Weights of a small GPT-style language model, trained from scratch on English Wikipedia: ALiBi.
MLP neurons of a small language model. Each row is named by its layer, matrix (up: input weights) and neuron, and shows model dimensions 0-191. Each number is 128 + 24 x the weight over its row's rms, rounded and kept within 0 to 255. Numbers have three digits each.
After each neuron's rows, "fires in" lists the words (lower case) most often at its 100 highest values on Wikipedia text that the model never trained on.

L4.up266:145123127117136112111131141141180136139129154129116131164156142137112098145107180135085135126131146131132099142140097133107175115130128142089134149108142131141134114126114123111106122140155123129159171111129123194144095125102190090136162123148154159134077123143096157137112099138138170161123123135154096140122088132095172170135099123132118136139114139172106087146129138148141111126140076145110127123162112112134124132046125081138105160098134132114130116163117162085140111156151131130144152102088126075110149127130106127128121110135111117142125107078178148106126161131177149173
fires in: "of", "a", "the", "with"

L4.up720:117126113127120162100124164085128157138159124073161140125123081136114126121131104124124165111134108081130095125099159172158140074129120093115145124103101137151155128163093149080186109156169157125137122121118074133131144087097124118121103147119172184133085136117097155149120121153129152104140110103163150144120100175113155155133151147132160176124129120130164165128118119084128130159121105136103182125117134102124134154119144118158093136168114118161188107135148124160137145126107142140156110095136112117122125137130141135153129176111172154144131111135123131105102109127122117108
fires in: "more", "if", "most", "any", "some"

L4.up232:114136147078100146136129119130163167134171073129131126101136080121120126052131155145104093123131114141115095137127114109132110089121118124136090088113127111128117129091105167088122107151147136123089170143108096168163153122147105149111157145095092120126111109118134132107159174124117157088079112158140167156179084127159146140092139153157188129121117177129086112100143116144095160087134137118113119159139121136140097164102121109100148126117109110157166119143111133134139124104156106121163116140112114130136113164145120141142126153125142117151118157121115138134161162138130129171
fires in: "in", "as", "by", "when", "since", "while"

L4.up492:127124182118144157126130119131136136120155134150150121165110188154106105117112151125113133119089090172123160159167102140136167119187175156142124180113102102156125132074122186139116126153129117151097139138116147137111109162125162127153128113124104146123107116102122115111144116144117140153119113119132153169137129138128150127124100121108130123103073144161110188101146133093154105195145126109159139152117130163179114125105125124090121151143194130140124133130128130104093096114090132127120126098097136148089149088102105156123138154143113180131134114117177141109109128120122143145
fires in: "in", "from", "year"

L4.up424:146149131133136148122122148080114158121147108128090119131171116128133103069145162085148153153165127107158140157113136149106126129112102130170134162121141137113120113080148132095138155133129085116129122148108132086080136130138123097127152099111157110156081101142110145134149108125154134120107123150104147147117189075130139094122122151149175143120153164145133138116123122176120130137106133121151119130100130145154161114106115091102099117130107093133117157095166140117132153146113138199115114096118178176144104120157121127130119115127197149157127140085112130106126095155121133070
fires in: "which", "that", "and", "type"

L4.up603:132130130110129109124098131106123143133094164115149119118169114084149098124113142111094134128134105105098143123108158116075144140199082144132134102096194145176110131116126153121108115114117107099081115128079106148100127129122151102155124115167118121145140106170163120169083120186150125117155137120128127149126135127096118133152079119098131137144136152108127093152139128111125140174125065125081113133182075157149114125083155149145120137112120142127098118150149132123147127136171170096151112137108121106118105139127114105107142146120139111125124156146165109106107096150106171136
fires in: "of"

L4.up153:126096142113131113134132110139136112120111111092132160096149146140120139122180097136084123115098108135111103155150131145163152083122159168103098136158131154150129132135139101112129082178141149119144127102111139174157127127129153178122151097100148125100135121144151101096156160130142109064120105103144126151120106078146107135165124123116161128119151133087134095161079162135116144090113116146126115148112124130118169175129102161100109128122099132135098107101123098116130098145166117040184127132111107117131131116113129143142121093100186133133120100125092124142123114117102169123
fires in: "in", "on", "records"

L4.up557:144157170128182190138192164149132110089124137135156099140134147147131113092156118149154137120127142144141135131133121117116120077136102135110102167140145098102119140129132148147138109152176133158180127130109135146126099135112114097177134147136138093107163192136141129146137109143096102060116150133166124103121089114137131178125109146155102126122116168149129095133096141108114092119141139107143115119142104155126110164136116094153117093141112148115114151143151073122157124123127116141156136108092136138115133152094131101138156056104120135096160153149154116118133158108107156146
fires in: "a"

L4.up640:144152097128095116140149125089202161111120127113149123113129088095138121069149124095092124142136113119137057136150117140106142130090137120098118100127141144120140108166136095135130130130125147118098125112140105122105106137135139146117126118106233088173108134127136125156139127141128125108145111131089144173095104103180133146119101144154157147142115165115153095141129084139131127114153129131124126090143082126164140138133123122165112107130129133125136121130164123138143088114117106094153139193086134157123125172119136099130159120148110131125115145094177130126086153135096126155
fires in: "and", "to", "with", "by", "into", "that"

L4.up287:112142119117110139168108121105133129125113123099121131153123095154122116126161174159113134085138097132101103105180145081176125121109138120139103123125107143121133134147118100095111123160154123152112160153132119134173173150104158138151119116145124130139114161133134160094153122148126169104113124137137121116167113188116087126125165124149126139092133118138167149056154092130115169151172129127103149147141094125129135142174118117162110142098116133083218102084144194126134144121147113109126121137142090161134130147082102126114128160154146122110135133150149165128119115141138143123
fires in: "the", "a", "up", "an"

L4.up244:124145145147140110102135146096156149139094099131100134146132126086152135108131162096112078153153162121152116138157120131120137096190091103145128118160118113075131177129123135106164119131149158134134132080149110124167150113145173120086145092120118121166124154141130119111136120100141106138135114158139105135164127128112108119128157113105081136131120167171120100085124113086134115125176096180109138100159158118120131127115109096135115124142106121086079145075137134114143103091168117118114106140145113156101177147129128121155133095098147139112160149168153177126136151133153165110
fires in: "the", "his"

L4.up31:136129144168119110111128154139100131132126127121138110179150116137112140145115135102142158158146155128132110122117143083117108094105135130142109135128094101135123092115133140112151221120135125135116111141111119109149100157123133088125129119137169133093116108118071157094170139065077128154108106174143120118190091157107146135118078108107054105135138173152143134136129104180087121111155162138091132118161128136164098127137151129093106114124128146151125127151146131156157154132158106119141109145131129137116121159125159161151136136132161123127158139087083145102116120151121106112
fires in: "to", "soon", "total"

L4.up256:113151192173195105142119128144102102150145134109147117135118134098138121148156173103111133130132126138120114180112135135095143122157151122149087146123175127146122157157109116136113159101148143128164111176118116120173108142133121138116146119106108185083125095087121114114169128150124132157092063111093146104084137140131112115089110159133143101098120114140098136128116112124146143136123176135128149072118128129114094107135131152136123129115150153134157125122186161113114153130115116175137148142137144120121144161130167137124112153062150127117128127086169152102168116127110142152
fires in: "an", "environmental", "another"